config.yaml
n_layer: 12
d_model: 224
n_head: 4
n_kv_head: 4
head_dim: 64
d_mlp: 896
vocab_size: 2048
activation: "tanh_gelu"
norm: "layernorm"
norm_place: "pre"
norm_eps: 1e-05
positions: "learned"
qk_norm: false
attn_scale: 0.125
bias: "all"
tie_embeddings: true
parallel_block: false
init: "normal"
init_std_qkv: 0.0334
init_std_o: 0.00683
init_std_up: 0.0334
init_std_down: 0.00683
init_out_by_depth: true
optimizer: "muon"
lr: 0.00739
lr_mult_o: 1.5
beta1: 0.95
lr_head: 0.00315
grad_clip: 2.0
warmup_steps: 200
schedule: "cos"
final_lr_fraction: 0.0
batch_tokens: [8192, 16384, 24576]
seq_len: 1024
doc_mask: false
train_tokens: 127700000
steps: 8484
dataset: "wikipedia_en"
MLP neurons of a small language model. Each row is named by its layer, matrix (up: input weights) and neuron, and shows model dimensions 32-223. Each number is 500 + 25 x the weight over its row's rms, rounded and kept within 0 to 999. Numbers have three digits each.
Before each neuron's rows, "fires after" lists the tokens most often just before its 100 highest values on Wikipedia text that the model never trained on.

fires after: " st", " b", " to", " a", "'", " dis"
L8.up819:445512500527516505513499553472427524524529472494486503511512516489508501516481542468520490540533512495502476514510462515495480497502489513513457484477513539488515464457486495502465500529482499480502519499500461510477512520493523443519460524483445491520469515498493512481531510553476474503496493542563450482528545493472499566491476496542502538457498476513510473505428496509540509526512507468462499479529517483479487523478461514507452527495475494525538531513527536505483527488480493505486488536482518514496481479561496527516524488510524502444513461504488514540500495470490470494

fires after: "\\", " E", "-", " ", " and", "i-"
L9.up503:456548508484526522535488525518456518530520504519543509527514492486457523485510458480495545512541458470483495523540464463517540510498515515478511443516501507505495492501477480528459484455513509509529512512482462516461492482485484506505485550478517501477533509531470478478470532490498473520525493488530456519485494492484538510526490497491481483512471514489500494493531483534467487493526480488495505525449531527504536498562466483467506502470486484452491500515497476541534502445524518507496519498507519486484503491520540475468505445477495507456532502458450501473521551481575514493

fires after: " |", " L"
L8.up261:487475491559525484516509473479460481530503480478497512502540467538541511508503524501490529457485517532464463507517485468521573511475493495481530472492501474503499466511504477526520514542504474541491559484503484500516495473486524496483499502554474514517512508467507523490481509482522494506506444491541497466464487473460488503484514574478538528484473490524492483509522518524441493513477481510495463528531488520508499510517523502478501493466508497489519447544502516477508511491501504499514520493525548504479432471517414476497500519444501487487530509465503490516492461486548486474

fires after: " pro", " p", " P", " in", " In", " per"
L8.up196:498545503563528506497494489497493514537500488514512493469519524512441460490517477544505500511565521466497494496509487496509521519491504514495468491501438473470483504482459493504496466524546498472519484504521510495511469471539536463549482509553537496448549467506463503489517519523511495520483501519524511491501532519481510573529458507496479502516514478495530488494488478526522529520502506475513499488496512495486448476578528453528473519450489473550496479512510525491548459502513485479495493498570491492476500464497456505485517470489476470508485501509491514492482524538550485513

fires after: " in", " c", " D", " p", " ind", " d"
L5.up528:465486470486465501488480476491456453526535475500513517506452520536485521517497509498508517489510510524512521505484502456520510496567496467523509545499505473476474521500496521519522477466481483509493531465513533525555489489518520492491490490495473518510493525492487494502504553483511532482493530505497504506534521515505499539525491472465523502487467515504488537482515519527511547455468445481506497483497499506516485473517478494536494512491454471507521514479522528509482483495445504511503519472470489508467546490475490442541485451569533475489524507439558463555489477495480463477

fires after: " f", " st", " (19"
L5.up683:536497542540460546457500471512550498565514510487515494519479500529544515552489476484515486507528493470506520524533482491529501496487504475487480466502482482529483461522479527484486458496528488529515528493483539491497469511479549501462508474499450490445555521487485491425505494485480529475489517507537510514535460489493501506495514468524488502502442542466524528494507489486533547462478516511515524467494497507491519512539493509541483515486474491509521473527541490533527491491509512524533451508452517493495527535528445487552520532476500470474515503490492465500526473483519480530

fires after: " D", " F", " E", " W", " Be", " El"
L5.up372:492520485506495526475523514470518463515517530528507473513491485521509452482525506486506516465497458514517499502518516493520503498495541472517446489478459468533525531515468460494527511487533508478491540523532481478499500547473545545510497497530454470505506484503530488487482542492500502501479516481533490480529546468500524532555522505507495524503489515503517499500539492504534505478533483482515508486522534447539500480545539481456492546511493493512498490516437511490473521465442465483436534489518449507493475513451481564519518500473462511456504494488503528502486509501540496500

fires after: "er", "-b", "u", " D", " W", " C"
L3.up114:462543515485500515483490499460527525479511519508529498500519522519467452507505498489493530488473490509513527473478485510532500519491525484507523521500475467473535536478507505492462537502508498490526518501511541513473484469482534490489460503490523542549528480498528520506483478462506545539516475478499536492542547477472501490531535528496488523494557502501480536506466477436508480461507512476478509510459496493502560501471475511541472491480511496516513524529464545502487532529505489501482502489470453507501546473498499500465498453524505499504520498528507479525533435489509503509

fires after: " V", " D", " v", " d"
L5.up117:492485476506495525483529487490488481527464468536527450522503471509448434504480492528515515466492455480511522556507503504499511556476546486550490507516455481498528495506457501526504537456499453504506532529521512518520504499510474551467494538491487525508500492458499468477497469513458525500478526528515521525488520538491469510482511505511525469502497482526474506509489485489447521482524513549489528498550550509485478488560498497530491483488491481482497495505520503500519462511468502495472508482498504510525500465479475491493526497511489498469506465485482518501454486519515492462

fires after: " P", " K", " House", "%", " R"
L5.up464:489472489507474461471491454528481497545510500495476508522513476510510504485458506482499510451512514503515471515530507440505523520517546495457533473546490522504504486527516512528547493549486519536500458418498504508496493513493479483488499454471463482477514502542519511504505484525534531537465458493483555499500530521524521499505521505529495523489529530503503488458490542518494466519496442521518507504543508504444481512494507543516500435518502504464459517482484522505465505483500529494498505453464513514545503524488435505442488533503496487485516505463562495526508490503479490485

fires after: " S", " E", "\\", " –", "S", " Y"
L8.up636:491503444478499494476459527489498528503548432520515522528459512490482471449502476468541503559486502500503496504532533476482542476491527490489523468528500540519493456531521501459491507516502499547546479495474527539507518520493518511504515525482510488482530476529513486523535506529478500527485521505544530507553463480501527484513508477532479508524510471512468495461475499531491485519465482509498503527513490476488513551521513511501482496489499483522505477483441516485525506497523520509464532494490485502525490473509538509488497501436526499487469491489470459512427486487560461583

fires after: "os", " P", " R", "as", "ons"
L5.up308:538462504513487480477506489494480533510503514591495464534512488480498520502500478503496495508475487462497518460510536551538517491495531544472466534518544472515512497527522499464516494484516521502448503528504467496488509509463484499483504492538486520460531484495499564525489509546500490517463498479512515511501544453536458427447512500507483511508545502530503536483496495494499510545516502507481485529523499490519507492504504529537503491559472493481485504464476527484514523508472488514502473475485487490495530531503478510507445508504481484530483467426463482501490477511520514475

fires after: " |", " to"
L3.up736:491479446517499481492483518505534475476522492480469538502503517539489464470461518504455482493506533480533482488497485463485525486529489482507489534487499495550508476499464522491481515500538479528472506535527566492504494504530482530494483493495504490472479498455475566500476496542477554530516474449539496523491504476524502503516496555486499463488549513530480520508517512492499518468495540488436513515519470499507473469524514497517503540509475520484498456524491536533507485492503504498473482521532468500516492509529489526464473481531488465463486516489454518466537508530495510485

fires after: " well", " due", " Sec", "ed", " along", " ear"
L5.up349:484486501499483532522535516494452500497457460515481532494544480488507475485528446513446504484502490441470509482488465516511507470469480524488531471467527487495437502541547519510510493540518455476476510516519499519524495480512483526544507492549514502490478486473494526486505516488529539492508516551455488534495524512486492547515498473444485515496490496509509527469466521478457499499514505534454519499504509435502515497538507524475512511512511464465495510513511527494468494476524547473448539525499516484538500531519523527532489477496513522461499510496483523470467472510468548456

fires after: " |", "|---|---|---|---", ";"
L3.up463:501515540547531491514473522524471512519505521471485512467473523519509484524546497475521464511542497486486513505526486488476505502474526504468496478438499485500472486518516500526505520501485466468502487472514521473518492530516498510559525486480538487502484561475465528521481485483507480518516480477487508515508489458528495481544472506546529515478532504502495486505498474476491530501475488474453456509482487489507486509514505512459449562553555508492466508461499464464471508568518477459563530530529520479465508480479516473499490498519490512491513531461470501500512470515489494473

fires after: "'", " were", " are", " was", " is", " st"
L5.up647:478499473497468463456498488500536466515519513507478511528568493521504460505468552493509465541466505540468483533488485527519504482536503503487487494454510498520515480509497502495508483483468544438509540505472491505505482550491526516481502520501494474517511528502511535470502549518468489474480494491505501464472466459518532519474494518468517501459477494500493494462451522494460520487455478514500503478486555529500530535509437481491529527481493494463546502491524510487525492506520532536551481478459501518505504543519487525510502537498475553497478493500481509545469490520509472512

fires after: " |", "|", "ier"
L5.up277:482521464492475491515490511490510536524518538472444490525502532474505518536474515503473465502503521481538490488468491502478576498509505494513499512488494468540468509472522515448536488518517512539427491519503555539511469512540528522528540501467494503484501576451502494493489485507465531507539483495511509493549486472496444497528466511455503521460491514503465501488557509463517477495490497527486516509524486517523498482492488475538490529530474508507496446527524506510477497512537481460478477528488473466474540496510525519516504475496482520494496511468473513502527486497500479471

fires after: "\n", " (", "-", "ity"
L8.up854:489515470489520495507486518503544484500547444533521492535473487511475491504456472513486520492470503464514481530475519468443516506472474510491494490463495498539523496455479452492454447534504492513489511517512474514491495481495516519500525511483513513511572527491532485499519499488520482518527518534485495566515499480530503464511530511519501471485481495481509479514497500504534526512491530537524504436450502490495499517504477529546514483517476539499482535493501499499494482512466512503464516475518518486490516493454478556510495552449544474531468464478499463482497552446509535524

fires after: " pro", "ro", "f", " F", " T"
L8.up96:499553494533524488524508471458512511474460501526529531539507474512487486505486507522523503509493505513509531486507509500504527503476497500461464480494483504453552527474451510509479495494525495470517528515485511516524514510491486501466490515514534550469556451509505508561512489515492495460495470475528523467503529534477514512502533469501484468466517494543489521460478453497521568495496498515467470493476526530519471469522495516544488523466486519471474490455498511522490473528507530503466480515471472495512515436464473527476542467502503501487513512460484539478490497500528495524

fires after: " g", "ra", " dra", "ro", "ou", " f"
L8.up771:454522521476493480452527498480505450519517536510522482473495474482501515475510503497514502543506482523466506559491491461449512521516549553527502486496529476498499503499492513483490482513527513496445519489483458493507467502495535521570512512544488495495532456492524488496504485497495529514484468493444492503484533509460507493507481500497504479530489543479478521480500458499482472450478507485472465480479492508541506491491503517493525509519493492501530492518498480455530484544504493507489464526484483517462493486489528499549476499499527519475539478437525489520502516508485504533

fires after: " pro", " con", "p", " sy", "t"
L5.up789:516543476484541505495459459465514474544529491516508494504493491469513490505507502509488502520514482473510457511497504483486509510463509546485451480511517461509507541510465503493524509439486511505489482458487477479496504490441484559521466519545509498495522501506530490486539527493515468506532463569516479505528454498468530514488525530499480502502534485486535469458512476532508503522502537524534466525531492481502502508512513543465475503446506578472506497471497515480540476526501492510485498537476512486498521501484474497557515458489462500510498521477512471444536482555533533528

fires after: " f", " F", " sp"
L5.up768:506474489542495466423504505464513501504480510443486501476508511512526476482536516552519454530509485515476469515495525512455534477541523517498531426479496484534488483491519508495518456532483477480469519483497520514468502497471504531528530506530467507484498495506542504469489509473513500467493491497492489532512498480504504518522484503489443512471510494494539498490484513519556541501506509513510481477524550514513498498534479516508525495507521478493450460502507506476443545499542513529513485494449490447491560509485528514545523496503497497489527478472517468508508491469550491493

fires after: " is", "\n", " an", " was", ")", "5)"
L3.up180:483498554499507506522526445483482509493500513572528495530490479467459542502454537551472505510525511489490440504439505507493538487517547472502441498502522519495485474487469524499545467500472524503516511519541485523531522530512515479441559474473496454500506495489457506520513471515525471511499495470515552465528533466500482484484505501495508506476515479530513520478476515431503501504495508529518487489451542475488521509539496537495518535521501465474501516484510528519508465522495489516516501486531481473516535512466512498477512492524488470473529501494496527508476474469519519466

fires after: " P", " p", " is", ",", " ph"
L5.up208:505519523478475504511532472522446500486522527531461581480513550468488497478493492515501489555458509508489448499498531484540515436489489498474526534495481476493485505481465494476496440510513501497531493452497455521508490501502547508529470494499495516535529497493510480547527524492498462503488531490491519464526516527475512496463490537491457479489538470461557502512491511533502499493511496528515501532509494502501496497515509503496540530495520489501488448522535506474554482511557471469503502480504483490495517473510472495496484501450514462517510470464497467506528542502484519465

fires after: " of", " the", " to", "),", " in", " as"
L9.up94:491489471522493497539555521481497487530454485546537525458520508514501515488483511521527504532494536509503534500500473499511439469512499469521522504469451508514493450496547513488481434544474508486520474498525517482515466519485563473516511528506476503519506506489490488536496477544539518460466511471497455482500534500494502470484490483459487510507485528531512517474509452536518496489486481489506509480513485488545535510533475566499501525488487484507434546529493489467514511476511504532477507541509495515521491480496518454507545508472482494460484518494519531503443495480488513509

fires after: " W", " B", "B", " Gu", " F", "W"
L5.up292:498512507492455525484478492478495469486505473527514518494491455508483486517539574513513491439468443530455494501500482469491485472509519540500479484542475532513504482475500485493497483444490453489543535486462498483484489493493557468502511544493469513523516481485524518471515510494498464477496486499524490520498541512497484523492541483522461505448465515470543524516523485459528498506459505552520474478541529507463502482510478469493525529534510485476510549488477481519519527492500523478444468540501497502508510489494483508502515483531491515497509547521530515506544505550523490495

fires after: " United", " of", "ag"
L2.up482:528449530486496477493525495497501446498519477515501486484508527489509534508505508473473516521520537537483512535461533484488482521504536463412503484513508509529500477496455518486511491493529482481498511480508499485466481518490528508460499519476516518495499471530524486488489501516535510485521500489518461493489512507497524533479453490495489534540494523535492475504485473512451440527532469505517502510495500459519495505515525525515482534479507501484456464537469496495455485500520525466530479472459457521480478535521556457530536489544474528463493481470487479491504484531533487506

fires after: " \"", " (", "==", "[", "\n"
L3.up354:476507521457476547468524499530483525533448526491466473540468527457478493489445565528511453506535540474450462510508493501482513445439475511503522470491541526493533486534487501500462494516503501486509556510500485479505461493542525528487483530529523510519473500458499488532499499518514467515484498478522467526543518528541505489474505504551513511518502503497501444488514504510511506472494516542492471474444493537490474521498509502486530507494511520491485500441496482483507484488501505491465497439501487480487487506505485517485489506516511504507556504542458510493496492536517532548

fires after: " v", "(", "eb", " V", "el"
L9.up255:457504494521488477475523513467534467502484468506568464526521521494494477485526514487488475502457514542471499505555512522521515478503491498529506436485491462477510456499485527511510516477483468455497536464474492505498511473511515488515470523486509515488518534516497499448486490541474496503497507513507529510505490511455487500495511520488525522511547464503509489535453499500498547518547482563485515460505522528537507521527463516520494528499468484495471473486529537495515543469528488542457503507511495442459509504458492465496547513472526471526462475501473498493512529536470500508

fires after: " the", " The", "The", " New", " University"
L3.up280:479479545486490496461497512515491532469485496500490472533515518516497498529477503494466478443482476465471460494510475485536483493531542528446510501529491473514515474479481526464502487540516528479446453460516500511506478506448469511533539457517457510530507494504500521519491517475506483481509491467516483517518542478457506469518496514513524510502492511461511485497510454508476480534494475514518525493522491481525507506521466540490532542518509487493497539526475529489502520441510500500511486509560510484452500503488471485547523500488531500534502530482476487469465464497557510506

fires after: " \"", " ", " g", " (", " w", "-"
L3.up220:536507482545473508492520469499522475514472512480510515483520523454456519555449538482478518503497465445538479504517478537502521490490569512501505488461488516502511487495465528501468475536489450519512501500475466487500488499530540514526524504486458519499489482485501434501541503527520501462490539516468462502547543494506500455490489470484479464503495503477524476503504463494483515514505518548494512531513463494491444493502470515562560502526450519505499491538539515482485469517522502473472458504501504493496503488512543500495504486470532527462502503479471492522522510557516485479

fires after: "\n", ".", "-", "|", "s."
L3.up852:497487537532530539521505502538520536473506484478489499486495557546504445459495475511524470500492551515499497491507447499509535484500481533481453482502486502492518482523522491513507510528509462508491484519524490477483507516493514509508517496516520569509506513507463509529435477520516492505489505481456469510472493516534469465529487503553502488481523480477469485475482490496461502469514477495500473524483474459543492456524450513528489492521536537505490536512518495506468553439575526479515499505502522489470487478455496494509498506481483507520466524507468506493465508536555482493

fires after: " in", ",", "In", " In"
L9.up136:511517509502446556461530516488531490544529472510539517497498524496493509527490477511508519470488481498485459547518515505476496518522491481510413503541466494492492508519490464467491472505518494488481493538509535500496505525535512509501529512488511534469498514516459482468489476494510508461512474534509544488457505521548496493448494492476487506484473473553511482502488467486473537492474504489468543528504533525498487515529525534461478548536500508499513539462482540504516473485519489477527472490546532516446450494513527473486508522451494518512522487456497465513458527527485497538

fires after: "|", "-", "\n", " |", " Time"
L3.up39:494520541489511524484566480455481516498538460490481497495511484502504493438472505460516488524433559477468506483489479482476485490473497508506521475500503468510524513494455504470512555495536480471531471474522532505532508539499505453526488461481492530514546482526501509463501531517497498509505556561495503485517516498505530467507446509510494451489480557525511504495500497504453516510525504499490509506473509507508463505488497518526538499546507507511462510517471504484480518501529525467511465493468514466481464484496454539526477462493495492505480511499497465479524516478525500487

fires after: " D", " d", "c", "D", " W"
L9.up56:518495521482468511498519491503483528555485434470528454481496503537512505494522506481433486512498552478490496507490461509483497493496471518510496506484475505515482480531483479469511498503493490459495522536494547505437531428521485492503461484490464521555528501454519470483513502517489522484518476521483547498520509496532465515568502489489497483511546529512485543500507521511528510515503467477514467469513564456496556478514523521514466520458510486514530537484545530473505504525524490533522517529509459455466501512492491482517478514466462500511431485501485499527503466510515513506

fires after: " (", " \"", "-", " Un", "E"
L5.up157:515478541510469515499501445437458496495484501509529499535493521537504527477514489497501467508498530466491425504466519539520541476515519520481511482485486522483478529492449484524478508508471508517481525514485524461507480481499501500500510498526482490516516551495531482481528533494528551503496482480534496441526527481469472510518482492500478489478483508493487465484480498529544517534514495517481487532541517462508496471522479459476515476509523522485510445482513459501517474534488512518446509495515506462539488503484552462484512548497456446521536518513458478549526527497528520502

fires after: " |", ";"
L2.up119:505523482536511525549505548526488466494526484436464516551495501511503494512496530492535465522540489509506503481531500462486533508493482503486472524509495479495511516515506486500496493482510539472486516452481548523486497512514520536525459497489513462489498514499462508525490506534470498537498511466525484506515514474558539497463482514489453538461493517493447536465484504499512508461515450479495490509459491501510514476487500499527519559499517533489523555434533461514504510515508487493510478509526509478486442479512454513509505469472501522511485538444466496485511510530429446497

fires after: ",", " in", "s", "e,", " War", " I"
L5.up268:497477500474480493512507497512459516502483497497515494508497526501468487464474529504456566449510501496495498478500471501505481468534496543516484480516508496516501481491532461500518528527527491530509503520470557512497520510491547501522499523478488472525512487476514489467572473503475505505449540479501451504478510486516526513487520486473466538478509490518492508430509486492499545503465512496472499513473510503510514491512533483526544511530491488513506537531490419519573513492436516540495494504528520491495511550497506461504452478511532502472482502482469484541514424448504516505

fires after: " f", " sim", " em", " ref", " en"
L5.up140:508506518514471492481488494495552459524522495505482518524512519513521494514488520518497483526493525507463506518523540485470490535489438466479501471525483475515449475466502475480500536542516480501485489511535443464535532553532506535453517486551443472491488508502524473499486447491489490484481506476449508512516476497460487496514514469476486494484494512515492503509506491452523506466494493516500492520464451520486526503533526474504536507508486491521494450476515553468501524534488493487456513522516518511515498504519529530466483526496495453499523486521483498498498544521492472500

fires after: "\n", " |"
L9.up388:511484515504523533481503516470499519503458513505502489473505479493530474487509511511500495530477534493507463501520510508492495472474535511521446487514529490522495509543548466506483451543538482524496507455516519526486533524502504480535539459482483512505515465476534532467488551467515512464510467496512450505523500487538499514472505480495469442517488472491515473486469503477477545509497466531555479506493507540491514496554512520476493484485481484483482532535454470469451488462538486530522521480473510519526462495501499507476520505529472498467524498509454491512519470461533489542

fires after: " was", " well", " is", "urr", " were"
L3.up622:442518487499505466476491512526515460532502522522532522512546461506464519509476514478469519528540508478496493460472496557494464476499496504490540451495504509490487487509451481476498517519539513484468518491511521495501475499510475530489465501517504498482461477491499474496520516494444489500548500527509492495512512489494539483522474503514474486477505483513514508502489525464505468465503536535532502499505505503485475532512519529527519518515445490515503483501491512503521513514537555493502499505529460535508486496479546512505491480485458498480527474406557520465477527483472533515

fires after: "-", " (", " ro", " tra", "/"
L3.up729:475503525494497478539541469450522496492493482495500496511527543478537505477511486522519508500497504497504450512440444499486524550540493494456521506496491499481493487521501539529509468497501510523511481488496489493511510505528456477476508497494455507482534524483534528540471488521505492468501480541500484490510494537465531468486551481464471569503534505505481473502486501488501509495455508493493484535525478507472545491497446470524505484520481458519528493512511511520455457548526504477465475524465518522495471513513488490496493519495525448497544543464506475516541504525548487488

fires after: " f", "f", " F", " E", "ab", " ref"
L9.up125:487514553488483507491489510489505513542470513513504519547513488532527524502525472480559501525488514522539484503477484468521514488443510514472495461496484466522501509473495562456490528466499487515474503525488494461493500484532453503479526437548504548486513439507520525466487515496466504514555489539486512474521504495479478474459488483479496490505496504485503498525498485505450524486541499537485477502513526468525521479563530501485489531488499487491519535483478492538467486492504484513491504502495519488513533446532482517507496491506501504493546517497502487469511523465561471470

fires after: " B", " b", " St", " Sm", " J"
L5.up110:472514471480489486462534523469495497549484489510493493514464467540460554504491491519530460496483471516469482535477444479493543475521523520539522532542521554480466479518494498500480486505471475483514481507494537496463485514498516492529480474437532515488506508506461546481508510531492480506485499492480531498533512508477480509481472478495493527493549468515483523492516525490485508488544539535480449446523485504526487513512492466570499523515471491489509455516522551481506535520499520491515479532511480540441486470488507519504499489518496501510504550480520504520491527506472510492

fires after: " s", "S", " S", "er", "os"
L5.up875:515526482524552494500509508527491506510489533515545488542546480469524528448486473496456516538460514500505538468485502519529531490489517510514512488542522547518457513508483552528547480549491440480483508508515510488525507518509490529532473494481534508491494490523490476513486488514473509487481521554473495465496484443534513466485484470546525515518462511531483481506528522511493465468543497537487495524504525473520547498512469477528491494461508461480458417474452480470498518501488490523477501473551504511486507527510532504475523528492488461526497515525488473480478516493515501515

fires after: " n", " p", " N", " im", " P", "s"
L8.up628:488466515487478542484521513463473505529501462510503446511492524460506511507426489511548509493482481488518460479487542483498472469485505485536484481503497508484464498494498541514482488568496525509505511475496504496511556537509498507536475480501503517512535507554470482531493447516472481463493525488492466512475481557467532488510519499488460475533565504464528489485528478508520537538474487520558527497507514524513458476523525470479480525499513475520487509513529538476530548484492480477495496497501506502472500455527434499481498505480517460526490477481499491494464508496535494532

fires after: " S", " In", "h", " E", " in", " p"
L8.up249:530514491528487534457468540486501479491528511509503513475467502487493510465532488507493508486477520508497441494516464492531475449512536486482502521530490488488545490496457455496469493490485476463479525551470519533512498501515529518488505510490491495522505524519522486511534493496510511465484529480450495512510426524494483520533531482487520517557486510529518503488477534540535539550597509536465482492541502480541476497546539498501506500495507456494524486451461525524500499480511509517485497478524488504492515512477512481503494474506476448544514490492499480452492498504565492505

fires after: " ", " due", " g", "ed", "or"
L8.up684:499522522552455537504558505563494520538471521488523510509445529478473512520459521492467476477481487505508481477524510518533503462479504534474462522469510474502506522540487483507519532493491457516504529554489455465506463506484505526513498492475522482492489528471512494527504504540516457477491509526465469449527521537497493495524446501538499523476487471488502531482513505545486483539527557453527551534532474499495481482540508500498510513517484496483495526473512546498539498517531481517484537547493527512510532519487489479456514501494526463490479487468535479518476487513477473522

fires after: " f", " st", " B", " sp", " sc", " b"
L8.up366:520539459513442499466472477507533529486507474479498525452518507510539485538492480477519485525505495485459508532493514465543495482545521470510518516503503523466465496547487459550554460477491477513499521514512501432509504505511543493504541488514504538498517489499481522494498497555472499474488455489536499458557546509482489501536487468454498478475511504484516486516481492486530501482526483538513491539537499489509502525521481465508514512538479521499520490516516519511507491504492505472478516518485478535498485487478532516522546513446511439505488522502521480507479509533492476501

fires after: " |", "\n"
L2.up679:506521501518509491468507506462528478510505472470518508504444517519510519518486520444503513519520508535488477478501459500512550529497491427496511452478514531498507461495520489498499553520508477465506492446499515517541506502472506487475495482506519503467528516493469488447504486510516515508511501482477494501461499493485499521511480507551519491502515491498532479498508492504489521506465513515515470538474507472495472502496490557488512536517499517481496443513495457503519505524515436514511521529555584476501441463520499435483439497516475541515507490501523492503511446477493483467

fires after: " a", " is", " was", " has", "ou"
L5.up672:454514488465580496472481501504504474484536527503502523520508515496442503550463473469494492531521501533478501513496472539520478484521483498505526469533476506524508500504503529448494487499525548462504497425515504526549497484534471464453516501507490496481542507487506497503514486523492515469530481524508532510521441483488486527523522537529500485507496469498491525501512478460504523468476536500481469473519477508528495527487496508510527496491515493522523517495535506496481490521466477485501509489490520517492503465472513507431534467523529462527493467485511543467463490491509509460

fires after: " in", " p", " m", " M", " to", "\n"
L5.up150:481497496527491508504482500494512448542518476519448451485480518499525500515481498510480500519566525498487478501477500516486468526469523522492487531453512475498485491550484477526512477486496454522478501513498512456496543499496535485526476480525474473500503509515545514515469506527485505447489485513477515496464480524507494539496484511497466486455532456486522536471496493540498492494507518502482520544481490463542492492525464517554502501513490489495505501486509525468549547500459520536517531517510490517521494483534467474546529481517492449466466540491524496527527511452548521505

fires after: " is", " as", " was", " in", ","
L3.up586:481468482443491523480498533533510506504513536526497462498491542530507491482474534523478517464499465467485420487479529503549512477488517511508497496494498490529503520479480474499489519507466522499555510499472487474488503474528517511511517466468459446480487461535540518493486496517484508489504545528477532518516494512454535479523516449498443517529488512526506505512529466522526522518529511519480477511462461495514511506524489531479543524541478527487481514521533473492498503494523477495496531477499507554523502534492514457480458498489518453476444477491501468478497470489539473552

fires after: " well", " released", " known", " such", "ed", " served"
L5.up707:423511491504533503487513540504477530508473481494541531481480457511505515521526500532499479499531485523509462491521488532528513484479486509512515485488489480511487530479502493512532506521494527573470514512503517471482448480516495517510476476496492450480520488514545516540477485498484492504517552512457502491496501531505484534504464553502509544446477485502492532466493474505479514517509576513518466466513492469472524517517495498508521542466510497493501512462509498489465479526510470439482474519512499535486493509533491458520524517494547459508481499478568549511541501503513534462

fires after: " the", ":", " |", " an", " in"
L9.up358:464517488469497491495487549485560470518508439514512484507528530491542558486486507498499531503489498478507528470463478428534535457509508486514483494460485504522480507543506471458496486528529488487496482490526531485506483533514513464491484520548517505538531524467493505489482520535534505521504476487504491490516486530473528479511471475447532482490464512540488457476536475512529520516480471515498473532513496497500519523506476518515542475516469485537488473547509489508544483469450498458535479532464488501476500463520503514481477459485527474502511498462481511475518459485494520577

fires after: " M", " km", " W", " m", "iss", " K"
L3.up384:478449513494496473468497479485488536487523483506461507542495541564496487479484484499513552488510492477496500525487509476483454504466505510462504510505533521534476492501512473506451501481529472524490468481495482506470510514493496549523494530497475529532469496466540497536512501498556496448544524487488498480515512494476480464493498543517532504467469501524560504455503502490515545486507477512528566517455514506528513482485459530502486511501529489480504498488518527514520515514477515501456503486458495519488531464542463508440491497508477457510510487497569512530496499510477531535

fires after: "\n", "The"
L3.up341:513551516468458540470522499504461524508471498513514484536518465506519458478522509508446472455466485503509480488555473493546549484453486529484487467521471476492483494518490488471524501526504490477498456494501507504518497497493513463516493479492520524467500506500529495490461530525512463487477482473508538511479517532548486528526520526453491473509502474530515517525465498480530482505504473478545503552484462499560471517477500542523489504491489464465497555472480508507484542510552474514500456504512482496490528519481511534517526479488463464538525501504448505470528481472509540522

fires after: " f", " s", " ref", " an", "oc", " a"
L5.up730:509533498461501541535472508488469542523496540484521517531532499478500558500470485449532487509505519505533479511527515523515503510475472485541494444487503476499501507464499493495484521538494492501454491517504501516532515497507546497481455481506462478459496501472495516473516481460530559497474489449514519514499491521494482477474489482483522501490432502474490510487488519434517529498495505536491512491519487509489518490518480506529520493500497490539510456514511528499470570520473497470548511523487510521516530503479483507457504545487478482470524507505481426487496476482469515508

fires after: " (", " \"", "ron", "-", " c"
L3.up777:475492508503527490452484502471548510522464458454554480505519507491475498502464525555497519467473522444533467507461511500534464492458533491500505510434521501475467479523470463540499518499500526528524523495539488486483533497513517524500475468506516486485501504455448488508531553450508499526496495485499479546546559472495495455503519470463490529497516497491488467524459542514488498505496500508494469556492483503449520500534497515558481479522506486481505474524539486485488493536488510533474462456490526535530505489486486530493511509500529467489520501500480506524485558512501520493